MLP neurons of a small language model. Each row is named by its layer, matrix (up: input weights) and neuron, and shows model dimensions 64-191. Each number is 128 + 32 x the weight over its row's rms, rounded and kept within 0 to 255. Numbers have three digits each.
After each neuron's rows, "fires in" lists the words (lower case) most often at its 100 highest values on Wikipedia text that the model never trained on.

L14.up381:113086122127071054132079113147080106124105116095119135193146153143079114179099137084141099109152172144096127068123129165129148116122132142158200100109094095130124152132113150142128118163156164137093148129134160122130098124162121101114098129121145127111198109152134150088121138097138176087161135144148170118063111154145152146114162131060149136189072166138196136108167147129087135142146
fires in: "to", "too", "on", "must"

L4.up766:152112143122195157123146091155156164170113121122126193158150103138089097083111150138152111128111150127083084119065194174085045093159053144123160160116109077099102122059140132068108116154152112149018164088115138116133151082164093085153073147108146122145140129134115183110175147102157143149084127130135120129106098126108116124161140189038152133130156108108133111155101133130178139182170
fires in: "and", "of"

L3.up130:197098130095098125139065103101114137122109111166123204164121140121075155186169092077173142151165110137140182086123133153134127118116134115152122130130115119117060135096093168113120109135142121176131139143150089127152192140102120127148055184104100160044148121144164172077135143106117168101115120126098125189121091125188137123112082166107153112145126123165099073120162097149139067208118
fires in: "other", "many", "several", "few", "various"

L4.up679:115055152132185146168163101140186114108110131172109194138151142178117136164157094146139156126133130140131099135075167175097013091172108194128147152093140088174129149062130141050153138161142121105078126150174131165130103117093122097144131136123102151136178124120126150106100093140176202089125144148106117090143117103097104086160084093140190129131101159152162073151109070119126075144131
fires in: "to", "for", "over", "on", "reaction"

L4.up437:191122111136168112152070197113163077125105139215107135106123163152129134150252130138136186185118111128175142118126119127134145109159164093101058156147099128179069162138106122125105121098074119129128151203127121189125135145101116187065076105160075131112144141132156095176092113126090098178088133136169139083132121136214140113084179132157155127142148156173145101111123157113152081149110
fires in: "small", "large", "old", "an", "a"

L8.up431:121145120179083114150146096136182142164092124140162166147130174096067163096168081151144091200152139133154119114081177214134099112135183128104164113113098122095146116080168116118108132190140130116071079081159034095055143075161136134131043164109145111133157122103119154115134134098078151131130136119094147098095090136133076100100181077099189117118118175099159143124118169102191141144138
fires in: "of", "by", "into", "and", "to", "s"

L14.up731:185177144137101056170139168134146091115101136154063149162152106099118124120130075155119153140083126139128127137098127177148177129119093157130094083119159130140145164091153170098170112138143146152128096110140135132166146095130102111080093102080111101104129166130119077138147115138190056157107097115096156098144136141178098124093131165148062201098108196171153187141163129116104103140113
fires in: "the", "theory"

L3.up386:089161122075154046118109152109105185093110128193154128139173087089057113086113143116127146140097090106082144066127101114123111105074156162134136089174153105095117182110136034112124148183123133172142094171154098138215118132132083119054099123094138142123116137087109150178189064108126154187123144134159066127141153152162121119164156147143090147182107111172077140150121160150117121132089
fires in: "states", "s", "us", "u", "cust"

L4.up351:103141117130146144166097193105162150163101109153140162104128167092141113141147182087113138141141133107161034153145113124128145114168086082123107041196112172155065153153121095150161180142129118123066106155087070088101147076144136119111094117139148129161094110112168138182156109107091107170049135158135067082062160105154172123163164178111157085100129128118110139135079111084124045137155
fires in: "born", "age", "was", "living", "w"

L4.up365:103183098109108138163080111138083130114116132103110142126105116084131145077121169063100125115097134148080094123143111107115130153182122132196165102122133118145151161121098137136182132149101132085133101144172094131090164163119133087109057146156097152136135110148107147097102120154116139112133143111141127113075116171122133101061089052155167096152104140107100077144095071167071143140128
fires in: "date", "reported", "access", "present", "open", "race"

L3.up105:116140168104145107109087141116155091145089108203152213170087113102106095137153134152144143151068143134133154109178088152098129130121160100099085119123152092088137104110098125166087126112076115116105126131134160152227169102162119142088041140136144154062093128114074171153164110157106090161120140142145138160126130120181083152194189134109091136145169137094092136088143154139158158173097
fires in: "the", "became", "an"

L3.up407:197136124163107030109096106102114091122114126142125191147141149130088162188178074143171096173164098119137170091045178137114136136103144091124096072134165142129066110123120172163114109142100127129119133150159154133095113131097076164133071136077097106069136147142153210157128137143084104126116135124136156151109077160156161127132171157141110146127061158160135148101211192155134123127093
fires in: "several", "the", "few", "various", "an", "these"

L10.up691:150137198106068092207125161145165073102123123156127155138136170156127145115126120166128203106076132084153095142165120127126130102117136116129142112166119091084091114076152140129110084113185163217084105087125087211154146124139129129102115116134135109105108095144109138160108135084044030157135138124174099119106113121111113111069089139143101182121103068125145165094072103083130162158084
fires in: "of", "college", "sampo", "division", "conference"

L8.up483:171120150158166078173082089141231128145105103177094149097117147166070140165143120127155142114160139098165090157136106118225047133154088142086115084150062194151129117098072135116153137113153166059132110122127156149109108145120158137105111130193087119121098112139163158160090099131118103120103147112073105143114088127119157160170171142111113145121106109096128082073208058096122096102117
fires in: "total", "party", "population", "majority", "turnout", "age"

L3.up615:074131161128081089133094162111181149185106116128161106133125099105124168054108114164095104145125128109119126130109120183160127156152145164092099120156124152051147130095107121176098117171101137107102142107104099114107127060142088172129142121159177170078110066062112126094159086127165110129100144083151069138128079169128136135191104137151113176163109180062132167118084082138098144130101
fires in: "born", "based", "went", "on", "depression", "department"

L2.up22:096126161101129105145153092118138118199113100128122124134117127160168125145127153161143180139127104026177132115117156099138184136173163053114117123130126041112099075072121076160122117107158149138125139070094107118125130155085144121127113129157083105041113070121092131118129102089105107112175147122153142134156080094232120147100117115177160106136151084160136126100148095131132152126100
fires in: "league", "conference", "division", "premier", "championship", "quarterfinals"

L2.up90:126149182112132148125104107161186135117106124109122150133115133148103138151122129091145122111131131135118144155110144133165127135161115144084128065131087128164078169148122085141110208183156110157114078090134106077094148102107154110146134200133132121117100091048132171181147125103104077152109115136099098125093107038114173138194168157145152108130143126121098097144112033105127087108154
fires in: "san", "age", "st", "w", "e", "saint"

L2.up472:123109101095195157127105115167146139187101145151149199149140137105090080159149131100142128080171138128127041134105153114127073096151120173113127104153082186147014188148178155071087180073167137171116131171149081093095162100177150128103117131105139115123176108129153159199103093124119135146072147146131131092133094078141125151169141167102113109064104149154088154113129135100116121118145
fires in: "of", "the"

L11.up260:113079139099111090228103173092154184102115118190152137159109066096138113157159125115173109147132118145107137139095152156147070112101170085110144107156110061171082131108087190105158099188103124098112147192138156147116136107096127146153066142060088103062185114140124106177146103162067152143144088122087105166147117165182163127110175109104116104119191069152139109116127182149160083157132
fires in: "the", "new", "its", "former"

L2.up446:094103110193168104187144070107085133161118119135150225173168157116108041158160168076149150152132124105155097126102124131161133130160087101121135112131118180176085129132185152129079169090121117158131122158137083119090207129170115132094116130057099128081145137138110111143106068149103127119148125144122164101071115138145100171128180126150126101085119121109229116104112159091195129086126
fires in: "s", "the", "a"

L4.up685:150070107130154097140173142116103182122077110119135160107112132079076131117165099082093138174135105149155117116155104118088082154150164165163129087129149165171102131176093153107150111131088115106063136110107148125139143130167118072060061107141145144135138131136144226144167122095100128072052135161141115108062103168146195146150156142133144083118103177108149184134177144098088121138126
fires in: "this", "the", "been", "a", "another"

L13.up218:121114242117151107156132165098157111163078131149126133112129145075121123107170104116183107137117099121104073103111218100140131137151131114133158087100160067180152092102062130083134137162118099144132121132136133078206142153125074153126084143115173189133157111154217161127102067114124106131108107139068170114141164161109150184129173157108122121186138121083129074105151118132099156133017
fires in: "being", "be", "are", "were", "been", "also"

L4.up322:210041119117124111100099204142067156124095107152133121117159114084160144100179088089106090211161148149137113129128111169093117121156120155157173087133133110190170162147115075171157133140109104096128140103097035124136148145121108086137104101168125143138179132109213177142154132088142147112107125158168056107075114168107144120108157151110141109152098131124127105139114135094081101174138
fires in: "be", "became", "being", "considered", "well", "been"

L2.up485:205130165100139138126118124112154125210111144132148116148159139112086171105115181094110107155155134102119136103180134134098105160131153097161098079155157134130142092146164113120051139087093134123117142118120122149161161134129089162072045117134152130037148096120098120164160096125156129181186119124108123159129084162155100146093130153145094054117126087114119169065162112175120121151121
fires in: "league", "following", "conference", "college", "career"

L4.up408:116128102015193123176119166093117175089116106147171131109118170055137144125128095132151157152071080147123130101150113105086119153094169158154105100217113149105089171148130092117101146198106168156138139078135063153121098110122103157077103132125127144123129131104147215199188120089102126178139112152141028168136145097147178148172108153158127098157157063118116157135109160099164124114115
fires in: "s", "u", "states", "m", "us", "c"

L5.up534:124168112134110132124085120116184089177103133140147169128114128122069128140138112156134089147145135130127125112151132217133129097060091069111072116127105079101171071127166125134096099159141120093114145185143075131152153100155157169053115154099153120054120119149058145114133108150132087162167122125164142175164123102137086136100144080112156149169141150145127161140152102151127141128119
fires in: "as", "and", "a", "deputy", "an"

L2.up252:048131087134171145139164105174115163141114103108251111107100113086172097137107124129138140138117175105181067100115140108094132110146146101122057103140130156127127167125130097090152145120188204204148154161152107121121086098099140142094122120176090124093171110143122154160076120127117089122093133119137105163147098160147105154148093127083129081153143097131151147073162018084071146105113
fires in: "time", "season", "age", "election", "home"

L2.up237:115141181134144109100167132128114150151102112160117138179121113138106132131120092160130056135173168166174133142110174188095062097158159102064155097118128113147124126085157127123120096147150114113112157181061151104124131125152148104114070103060165079135153066124095203150172128140139099111112151129123146143065086120111093135177168204109144120139167181159138105136109144123183081156123
fires in: "a", "an", "azerbaijani"

L3.up286:148118112133148110101156125120182134141103126148079134110133133145133106126158126131144121202173152135127079088174153166078132081173181119122114122154117122148136120128161125121117093132119115073150133171113059145165062156137064145091123111122127137131136108061090185183110072163113093188134130112214110159113113143145112113095151110136092140141170134140155159145075144169145040118104
fires in: "a", "an", "born", "star"

L8.up122:152155140106151090108125188074099199131093117196084192133098072099136135171123100138142109114086156138104146125117182195118069115108146104073112146169137126120112102125198126120148123107111125180123113162125179212193100107107129129114095121131138117105146138164130196165164121146111168109105150156080088104153126164112124168134148110116078108084118125149105093101196117100155108207116
fires in: "the"

L13.up214:125137156159089155147116123136151137144085133083121173151095135124076087126098075126126155123146137150141134113063139172109144074097169167088111082103105138158103101069160144121165152120112134160094104063156088115135143114194128077137102124093150119161156109121084126124137164090106136162084113120177176138102106076181054110101158133124099109133078159169197168165050194101132132116174
fires in: "for", "in", "to", "of"

L11.up193:164102143142155081123147089165128133185103130174125121166109075092094142202115095100066096169111151111057180073107123130102099168141183161082168072178160095147112105140103147072164141116157101171115094058100098129075066161150124097076107105166135129112155157083115123142153137113087181169111141081155122063082113183144158126170098093149124160149127145163180092106143177143150087159177
fires in: "a", "an", "his", "no", "not", "qualified"

L13.up83:166147154069137127131118147124151184127055080137101145086096128107138222094170087103121118161136106132099155125050141150127124139097145116124144108065138139165127137111177168122147184118144143129104096099063141134130117130176081121112106129144110126113127091091226182132139120073101190131117124143141109103113084098131106135140113091112103154154124105154156117118170119098131084152123
fires in: "with", "to", "against", "allowed"

L2.up85:072128101066184157151128153084147115118090109171122176147152136084060125168173110132103155128104061127100106136084178167101069114135143179143104124132128162119093186152159151057179138100152145190131125115083179108152159148134115143084144125090119145129155142091141097153162098120096093093095134146173131132118083146168137100158149123175140115111095159120170160125168125080109092111091
fires in: "the"

L8.up259:135167163122074133148174086182136108104098140152156083107065156151110153181138085137105176102055123111138126093172177146149063109120097112187121117196105104101097153096179157117103134105125095109160136142116110177142132154095046126130035180120138129113171137130149192116118146129110147125153121135081098125137088122130143087097077142109089152107111100194133131127150144067126126097133
fires in: "for", "forbes", "forbeses", "forest"

L4.up592:179101127120155087105155105140108216156111129116134131125084118105140105111135089080095144144122136131125122051127143138141133121094080110100127132099143119132119163120161171122187129142065094125131153115116178132136130077100123063132128142112157154123119126154044186143135137133163164101159132102072128162061172128159146174143126145096080120097149102107189090093136120117138131141125
fires in: "that"

L3.up268:187109192143203117153148109118116168152084124121090122198165154113123178111124081092144086136184132117165170044131175157117116133129142083170163130174103079203128092133142144107093099091127122115104137150129102152124142195098098105122079162093154133025166086128072172181180125117115122121163156117118123117114089117123109117076076102146127138136139097149128151111159131163092121113110
fires in: "following", "during", "after", "the", "upon", "before"

L2.up337:141148109140191074069149192113126148096092110132136157177161132080116119091125110105121102168133140149177150123115129194113048114094189129104089118114138149155122155128128084078152101177134116160138126120180088139128203097139165097060103132135117118117224127102063155146155138116127158123109104143154096168081148133117106132145175124090115089125178178137121092161132147147140088154120
fires in: "the", "a", "and"

L4.up81:145169118111142114112115137109115125168132102116097126134119134103108135119180089141176115224070124128163146151060213228037139090109131045137095137113110167146134094148146146128134103159092122142147129085136163167118143122122077174094139172178066104148158130095155116131145129106117136052146122117133110147099096145110163143172169112142183146146140169163132058089118122134181117136117
fires in: "the", "russian", "roman", "romanian", "arab", "spanish"

L5.up299:186134117125113102117175129136114150091113116136058167179145097076166139131129114204133173191127125131146122129078084141142125113166214167153075145113117134133147152170091145155236159142115151127071133132117111159137148161083087098058114132150056174132104137132095079146127111167155123150104119102156150164052100120108158088128112080137106109079112128091110118117184128103138102111101
fires in: "group", "form", "formed", "groups", "forms", "combined"

L2.up492:079174134110088049076117154141151181187106146135110143123163068071136151102127128114057079109121148125078143066135125129100121116120091087147142065175134124053132072147107113148122111118108100143124124182155070099102181107150105111089149102152152139099148069115101149112146060102136131146122131123168055081138132168098142147160145135114140123135110152150123166153107091127112143119127
fires in: "served", "was", "went", "born", "remained", "returned"

L2.up128:109122140157115090162090098140127162175129120115148160133194135125074102084107094098081115120164121141127097125147138167088063095155113141073179134132128089125129078072136068092127104137124146119139097147162080117141078118153168092111119080115090143123145117129139133095103081146221218101127133141121083130167151140125028139166138103121154141106136108168136087136144045147103066122127
fires in: "to", "will", "would"

L11.up561:154067130113079065160140135152134173126113119093137174114148104146090125109122118157108127176147104150096130132153155174122123111110165129082127106199173084129123167095156114078142133108145116128133146102104131101116159124131105112075076111102157105110239162143185161160090086157070132136139103102124130089158131123100077120105151123139183129132153102106168216146167153140180118169099
fires in: "a"

L3.up740:172092136212120069208097179093123170140113144126101142105143114142134181189155137083143113142161132092117130129069137180105111127141123105118116122106061174143069204129116119141127131147109097157092089125124124194107106094131155101155155105101068138085162130068128123160082083137124110093119102129119148111130162089142102163168148159154144119152138124117187089097120134076157100102113
fires in: "new", "my", "news", "myrtle"

L5.up87:136172134145099083092106138132180105175106124086117094171155116087146146084107134193116107125122143131149145084193120229103139119084133067047102136117137134086165106119145113155151105122083114096114111132106126211194161065133093138120114117093162126065118126100088129117152148146143094231171131117093110230117136115133099123151125153060083150149102167128121149099119135125125132106117
fires in: "the", "at"

L4.up191:190125165121184133121131160132191114183107108161101147114151172125169129186170072146180144160112140114123137080129165123073109150128116099186124114189034066058125135105132083147098112120057170158099135167103087130179097143101144099123107142159123131139182107124115209126112129162119188144154130144135146065119124110154132115083129098147186133119123072150149118153195117109123086135096
fires in: "forbes", "for", "senate", "forest", "forbeses", "foundation"

L2.up623:066118147041172151183097141182168147136099125171128172116152171086129124154129167120112114146072122090171092150134150115121059134143145128113114088255122150173081141155105101119110224069165145121124126176118126081130129145075098145130122153172148143121120087074097185186119102130138115162107113148140113107102135081150172108126105125154122076140092105073097188138140104072116100153129
fires in: "located", "age", "population", "living", "below", "situation"

L4.up673:146088124110145141148132146144110142090099123176162129121051138096103144154122129123113145126080119121104048037109152110074109038104138159161126132125110148103098166142085137039196110131168093117128088159167130095222096068110152137140113115145089124145129138124083138123132100134157151167118133161155126136141116173104155086132120121114210148140173128092123109134138068112111094111131
fires in: "name", "story", "building", "house", "site", "website"

L8.up658:117094101061173103127124074125163187159098127124098139128139128095063176167170141080126103134162130137092145125071145139131043177103161089143177128116164136191109138100168176115171145162144091155072132147154154145173097110132082047114098124137146113124160125153147101088110130096160162161137128129130094161107105128182150144190104134104154102104090168178171106143116121162092093200161
fires in: "to", "too", "t"

L8.up293:087094131132171125183128104155172157139087118130104194162148127117103138101123187124101132096133119161083113136052171158116000079174123131100179111105124086181113127057154138100147128156154123067098147134169170137129126125176044081120112084123125118112132145110094117129165101131141129105081142120126111099183074139105153168110044121103139128120067081170146120155129090117115123156149
fires in: "to", "on", "at"

L8.up379:146101145133182100175100182105124136095095121145069174154147115140099129097128133149150159175119072139192160127156092184116132134138174166092110114195128128117040146127116131058128154131140156168128138096071091115112138105126139112106131124086120132137165097178169155219102087158133081090083106140117158122113114117159066084118156140120156153099152095129126190146155098169160119169139
fires in: "the", "a", "avenue"

L4.up552:155080165065163131154119179125163100156114117131171109107121184103132116158153131083113118150120153140130145135122159111083147142104132028119093093137136151084055130128119097120134125149090089109180132136124051193188158093170141192131141146155088114044173114155166159133167152139115184163128127116165111145150076172136158183058122117120174056145156097194121126074075141116135135132090
fires in: "football", "former", "old", "basketball"

L7.up350:155128131163145108135116149117133153112098120181107172172082121099119148123169077099135089155097096130145144119139112157148103147133193110044094109141142137114125135118177090122137091102147119175110124111126148166155134055102128121080055153104153116089187123136129186151164137132081151113056093147177080129107163185124156114151164122118129154072135132115143163138179176084186138169095
fires in: "the", "a", "an", "this", "another"

L2.up285:097139157121121118139151139155123133147109137131152120132125092151073094043140123095070127135132075128150077065147192089109136105139130102143171095164131105161111139074117106152165091115184139170170145138128129089182104110114068156122117160117102109124122112162094142145113128068129121142091125163170111145131059122179124108135109113120146160151155175120199079097097082107104100102136
fires in: "name", "title", "information", "date", "single", "house"

L3.up75:132132126141131115182087086061084158198101108194105187192112084095095105110117113053181121143096126123182153060147137138100120121112098098118166127142105132127120069132155139122098132123047124172093124131173099132146117106086071156114116147117091162095204114139112191209165109163113118137064149146099139110124105107190115234130133147095104114104161118130102166149153114175137149101140
fires in: "social", "political", "civil", "medical", "offensive", "historical"

L5.up549:143069100112155151162114155083124111046102093119128165098088077071171133139125153069090155113140113155128091123160092124139109151131172198147143105132117183156121165099146160153154127132105105085150112132127079113156135179167124109082037116145150165086133120133152113152195124102069082102105108153164100175067122109141147101129091126156171040087105120107123111120154139186097102082136
fires in: "known", "same", "reported", "present", "held", "published"

L8.up410:125060131158118122129054158147178125118086099099117164161145131094080180130205118088104100175132146152122156140017119162168098118146161133061145138099118122152143175126122154072144125125167103179117156101182132112155112089128062111058090144097126139115180144116145154104158143161107132140156123125098135142154100140147182103155107077099172144163132157100146126118115105156141117125144
fires in: "a", "an"

L8.up668:131123128140153118120199193113125164120077136132089137123089111116089154105120122079147171083102110139055122129164136181121094085144126120066108117134125185088142159093132088091134123132137137142155118097072139152189104104064157129158103115103113150074122110138151157138170124148130105131090108148119097139150077165125128170112123113083087137105099152134149125127142049136151137122128
fires in: "the"

L11.up49:162132130122133080101107152116162126130094103159100162170100077093139137124185176127203128105100093138136142066164137156137103153138200064066136121160122089052049098105138122104134138151134146139127138142120094173177087102108136115110137153177131118080164078213123106133116106083113089163119140107137172162122135138175098133104200145105083108082125095144141126121130083229136150215116
fires in: "first", "second", "the", "third", "american"

L14.up423:125102178093129146137140179143115099153095139123173163117076138161104203164121105133104159206121114126115150107159109189104108144128107147102142119166112093117117180162135128170136121120075123104088136109154153157124130116146168079124106194093101117102169109133176148120087099070136140114121178145142150101096132129106129190128150099119127145105073107146102146144157123148101118146088
fires in: "his", "its", "the", "an", "within", "and"

L3.up734:106114113118133127182093090137161108132103115187103119123137150110118155126133069140121139164162139154148161140152144168144072108148113116085118134110115097159092152125171100116112135140136114129150143132097109111141199112168131107047134138099154112142169109126225150149129107155117079122094134140090157151089051156161078169191155146165113145108145122163149147108084151115149105106117
fires in: "the", "an", "s", "his"

L5.up7:161116124094111130121117123077171132124113151163109156109148120123104170138128121156182142125160140149137166096137131144144081121136142109138142108115138069108150143114117123120166095162142101161119120136123096103139201138090133131140021203093130153065180115174170197147116147064161152091072128127150155218103096164126171158135130151045142112135090200145123141154120083160150133158133
fires in: "several", "many", "more", "few", "of"

L3.up505:175104120182108115166134083079136128128109115129155130102114145131180074159111123102134146114156104142158101118130112090133154120093130133157171108110071144170114170145103125130099122213109100146119119123164084076137176114097125113133161157113129148064136073150122160144122089086158096143151111123099141175107090101112160233106124067134136171150124104109144065124143128107125114072123
fires in: "development", "production", "use", "power", "construction", "police"

L2.up205:095199149067115130096082156091117140149112135197149122100134130106086157140130162107126136157067089079135124118130103160144142104171137117097068090144101155073069098144088142131148151157137116149147110122093060193193082119120131160126079139133094166111145127087165081173175088040140098080119117126144111163077097132150162150129129183116167104159130152176108123099013134128138108163117
fires in: "york", "german", "russian", "roman"

L3.up278:116122127170177093134096116133134168136103123166103174174175163096055123147134087056100131122110139142120089116084102141096060097150097189117191125089126063095087174068136073108130129120125128160115129146174092141115149128177186088170069134149125126109164105142098215082143099162158192128111133146108127125158141083130078093138119090124173143135127118152135091157128075151121093185113
fires in: "about", "under", "to", "on", "against", "underwent"

L13.up475:142137157107139130105123143141099132124092118119163138174116147110115155138108059069104107094174137128129167107100175140123164141145134086130159106090067058095144081125157165142075122142146138101100118112094078197126111156093113039159105161105114128165181068140102197120188094097164168080162146084112144075115126133124099114113145120124120142169102136178122115169178091117079108199130
fires in: "to", "after", "not"

L2.up375:154151212132120084085092209161168211163108125117121114133149111150172142108140176158075092132126136100156111123116137121157135128101133042097102122208113134124106140119143117176134130118097150121102163134088113130104090114154097166121110106132131121130134056093125144158139131142142109161143128123166043121068116139099133101117182179150108076152220110092099159103091095196105072120115
fires in: "born", "w", "mf", "l"

L2.up369:117123154136161147086175148142158129129108139147108154178132129129123113160215099134149108114118158116094091108104144140050081119102118148192155108117117092144118149037177140068100175117099113111135145195134154136177101143117051093131099184147126146138160134156135184124128117122132136166107127152101126066141110113094143107167140102139129112121100102177180187161171156150122068107128
fires in: "for", "force"

L4.up533:141125167130099121089125150169103152131111117142116174178137101095147058088187116072114095173064075141145039124159121155098137080095123114127124130136133107133137082109118075130163149166077132160123112111103115090147166139145111083082099092146107207158146118130189168142198130114097179095063122166089100069083186167119178157165174147091138069144153157114104090179180152119123057158130
fires in: "be", "being", "been", "beyond"

L3.up312:076189099176142112119130095145140088200109137187142189167153156086098055106104151134167162175116143136085127136055190180112156146119120111107140120121106135128127158116157107133078094110110112093121106161142112112107180076169084131042159155117082100117159126126059085146175036161141087120135128145120126129117076152160132122172201101096120125109070122152118142080131124121124134083094
fires in: "of", "s", "de", "and", "the", "department"

L4.up532:112136110146160092185061150133159138124115123172181145124132134168107133157120082154149114112172079125087131140117145122128130165101163122146105135129072130155050173133112145106120114130126116109044116175154088174153149071172116142095147111061093116146160163106150138118084077139096097110088122143164134145105101125128140143153145119137147169236071063111130152048115149092127138072094
fires in: "new", "news"

L2.up413:069144127112123100111121131107099130085114144215194172091190085073029122138118122128148150107094096110100137105127134103137098138078178170141111099164145118086088169064117041097103188182144171149157111157153133086134110161151085195038111105099086120128127123084201133150180084100102134179121119152121107135180114164148096121164143191132135121173124065160090135129163139115127158067134
fires in: "states", "us", "s", "u", "cust"

L2.up214:074159078140145099169067160088107180107094158216120192165121142102081129135108121111154140156094082126120135111147110119125130138116150099129064117161136170114072121142137107113067100131104131148061103170140117180181165101122085093067087080125085132037121156083100055154144095141108089130126116157173107156095141162204113107152176151139088159161126109129109145122144132164097146119113
fires in: "american", "commercial", "the", "200", "s"

L11.up74:136125118106129130101182196110111096134060094155120140131124146107141207105134079100118172102155150158111083131132130141114123097104112159111162056173061136155133146106153092111155174147133113167102091103156105158151140113150165060098121148076166120123121175127156107153133132048108161163119143175125133107082131102122088115100122090115157079079098143088121188164113107168121113150113
fires in: "and"

L14.up26:152085116112081117195120127185129113049102059089116146103158071182103131213166135122129144169121097134072166118129129120089160114103184140114152091179149116144072103119120161105139149095191077176179086086140106079129132143079109129112110116152104128150128116152042176201117162163093110137098083087155126105136186144168146091085108181123160157125142130111171184153129114070154103099146
fires in: "a", "away", "avenue", "affairs"

L7.up622:105093165109140127151103088120148130092104111147203148117109180116111146160106106122133130151100112134146092144107128197156061106145096125128136106134095065165141103115115166041095109160155129110048139105142127092127140108157078122046049154109109131089140106071159112139135152142114078068168123097148151154137112116134104161119136143088170110160128133147157115126115150150185137064090
fires in: "and"

L7.up716:125111122110118131180120130133082100186091122146068194218145097101068130143145126151053137105145155146137158070105098110051099126142086153137118157091155075167093068106113154129157132168168092131131146183074088154145101159138162074133117131107136145109149119107125166135118117147185139136057137140109131147137118124125071104179119149114139162094094084212149127145044193117109118109167
fires in: "in", "for", "out", "left"

L10.up392:179106163119100051106141089111112147121124135115160115123129114122097127156146096139104145140100138115078128129123201141077085037165116176120163136066150069151143118125162185103209115158106136149142141072125162130107105110103116125159107162104084142067102122143071145184079111109128183094148132054105095155106157143125125145159149154113091149122095124168143095099169164079105115127060
fires in: "i", "that", "its", "ian", "isthmian", "if"

L2.up302:151146150119161110208091140136118124201120129129170148100171154106112091069131090150094123137134127121127089128131161092042069125086109070099152152139116103147140091120190108043111108135129127131059139128119107190180080121121076084096136094179159114125103106152172113097139097101144169111120138116089075110147128090158102148126065094099129135112100087182142103156072138101112102151127
fires in: "to", "after"

L13.up200:147124121154148069124147109145152159137121135128147174123089067134115145120167122081136146145066178142097148070139128163111131095118172150074148070161160102107153149083125172099181099104177107164106121049141151083142112155075187164125121105107099115079169141222153154171100122133061088155147150107114102122137153116137147124058144085091149134150140150140167217116128120154152126122139
fires in: "a"